python train.py --head_dim=32 --norm="rmsnorm" --tie_embeddings=false --parallel_block=false --init="trunc" --init_std_up=0.0297 --optimizer="muon_variant" --lr=0.00992 --warmup_steps=200 --decay_fraction=0.735 --final_lr_fraction=0.05 --seq_len=1024 --doc_mask=true --steps=5535
MLP neurons of a small language model. Each row is named by its layer, matrix (gate and up: input weights) and neuron, and shows model dimensions 16-111. Each number is 500 + 50 x the weight over its row's rms, rounded and kept within 0 to 999. Numbers have three digits each. A neuron's up and down rows have the sign that makes its largest values positive.
After each neuron's rows, "fires after" lists the tokens most often just before its 100 highest values on Wikipedia text that the model never trained on.

L5.gate574:620556488530465506493476499542403468467534522491489438506523566514514564488466566449444385543489505517521492493537401524495428477619532537456447453493474490483538559544520409444476442458489427500631453543478499526563479498481534484509504484510471527652549558443574501581558467399514550494
L5.up574:567376481476447516570523385534495496474434441451432506470435506396538534492453479515496408490498506530463547403481548506482576444510466532564461564478516523508518548513492595505508512433542419500511482501571488535570515571554523508512568504561490584618447481515572494455550502519432524501
fires after: "g", "e", "re", "ak", "il", "a"

L6.gate699:568560542477493442568542597531527550469596476507514504479577406475488492573545545452562510566515506532493479456449491574500545534461534461507479551511577511438535483561552527463544510475486463504499476497548490556502463609413414500508500495494511510649440467446401526465520581486555528559
L6.up699:571405492464461523491550511521518560597544466544414527392436447454462467527557582479506472501549579541597547503490629556462511438539442477519527557542462507560501575489447520555473577466542449574523535619483597500488490471447540511470453497608472491474532510554464440460431494599439461537
fires after: "am", "in", "ak", "im", "ian"

L10.gate337:525598558593465569490511487497494457443426600514472323543467489489489485570452416474412482510488518533523500482477474430540510418483517530411466457471484474461518588464463559444527495448436546457572536517539555459494547502450497505551483541517494496504465572508494472403529470460444516457
L10.up337:433435506467492456500446575480508492468593511424560489500562609571557554531536495565577499495506480500497505431438487479558472414520605468515584531525594570478459542592526586530494566494499485556580476514546538446530552426500427483456481550445492444541525496513456463458442420542504565394
fires after: " at", " pro", "f", " to", " on", " th"

L6.gate684:454579584403432505489542506495490491548450462573455476602534545424441483486570520470560528601524578503488532433649518455474461584415471548491426502443489483518493429541508417599484441475547481492426502487427558485495583559632480507534462488425498546543491580515494560522470577431500499445
L6.up684:555555548491477579493494488466435510485532476492485453560442500431518498475501481631468496421540536499490450503492596543482500476523408486569488455507437500582457428465482417469546513565511578459424582487444508540540490467467528511485507582575454460408483594513559545524502511539450496496
fires after: "\n\n", "us", "t", "is", "D"

L5.gate607:574464532482517446519477551464508551525533536426458575475566548538594571598532518475547547442459593425491516427408530464538482578481564513530534527518499513505543490597420504445494539451450470448531499453518446557466468488516559444550466448426556471541517461592480540500550509468472473492
L5.up607:508550555474500503461438524526404587570587501448565541353410506535488460494452537512542424490587486503448424495431582510588522439542589456503495483555524608480518570465572438498499506464485623452524486426570559467515495495505475428459594505579464410417523535477464458541474498477492431520
fires after: " K", " J", " R", " C", "C"

L10.gate212:521464459421620434510491432476545572566508490424551451570524541551487544545554522469528588485507502479416454542567443501473457503486492548539439502531552380453479541457608498520529493503519496505482558436480574459548507520505477569507561501498529533515435419490389492433423503522428428493
L10.up212:453522511502503508466483530389517496501523442471528520492569451486442491508500516570441476460597523553505515480536511521451471539467501465603474480511517454459524550525494478484452439527565487489523523483447480522476467546519564594478405510482522564465513466538373499486582532483464454448
fires after: " in", "n", " C", "t", " pro"

L5.gate517:577483536487452584537474504512468548515556495475388508471503478533388564482506523468418489510502451434405510530490474434444518561648499525588492559506515406521440536459541442504426480509536443540442515591460504488454537584514553456454455507446548582469518524589418426471441474530516446444
L5.up517:504510499417467523514546538456579506506461475503469516475451551540426539491497525488500434538531517474481489489527465387465509547496468486529508476458441505452458463486540418533465449586539510415480605526479494467592485542538539466562364397519515550471452509520504366455526524536493468544
fires after: " s", "h", " k", "s", "m"

L5.gate529:555400574459508551597529539413542581552478507549518548557489510453544524550545532493428471516454515490453521461449449465549526481604504457518448547495579582495571517532579460480525470388539524510520590577539502473572518611373458451429608532594422551542518525501525490684518430500628521504
L5.up529:495555429539450562552515432455475513472463507492519566528597505505492499475503530443456539571487498442625512498470491457571460413433561503413513528495473556485588529458456524456598507400486485579454597579558531444465442563464525485472592512539436500458489524604527519527531491477550423583
fires after: "il", "f", "igh", "it", "al", "ol"

L3.gate625:519443477485542507513480519393533559484505520516510467497442442514531551560446492477535521629660580596531462532448523505501505462454486497568481523502622510597467586401419589555442510459549573569459476452537419524515459452462505494462414565512515527475442526486584501425562491531600465397
L3.up625:523482473562537411485404590472521460502482561516467467489410511411516562530451415486562463555501475494414482488454444501585520518464497478574428445481534495532516486441529503530469514393567587465498434469424488455520466528486522493531460533592454574414498501505622500502431458472564526581
fires after: " C", " c", "C"

L6.gate620:526545593432515531510481471443531402425513446554459465443440514564532522508507390483511471432497534508411453516563591507648528482502533476474549492477524512450558486391451492437486612530485506538549518475549487496555547501480431529505531501431461536635464474510452586467496501524518530543
L6.up620:351511548469512504442448500537496390442563571434424448524481477505447541602489496555451444491540534480493512524520490545512488435530498551561618554494513535510540505457420489535548540581524515523517457508402489370533574463493489491454530483454455531546538515545562494423518334469540492509
fires after: "c", "us", "t", " at", "s", " th"

L3.gate431:445435424422497486422574548498504547513516518544505459486438589488458505545522492565479539533500515462563511469568495487602549462591573467463469444493545571468469565518576438457600407413528376473533452599430448423550451473512443431494603511568445519560506491563450454447491545400546466443
L3.up431:414532521532482470550444495500491462586491511538410452498528400492512477478524426434420452578485466461505515464540533433433509477517519424468490520569550413524480502573484452436593425481499461559523468503543580482482413428536438439574525567453478448489389497535505490543518519384588410571
fires after: "r", "ar", "il"

L6.gate29:572461482454517508491405542565532478519527541452523546382596493515487571513534524479525486495520492426478505578437468524530479489406565491518527471543514497477488478537473521510540478430474451437528501525491584502489502600472492378519579387475449532507527561526544460393513498420543481432
L6.up29:485529477478509528473585530498519537499539495425474515493406504475380513488468568496535418540520458549543533440489433524416540427487509540506553606524491429413509550478444476462528521438442416529507538515553497553502550464546532449498561551564462485478463455571490537481513470551349423474
fires after: " K", "k", "ak"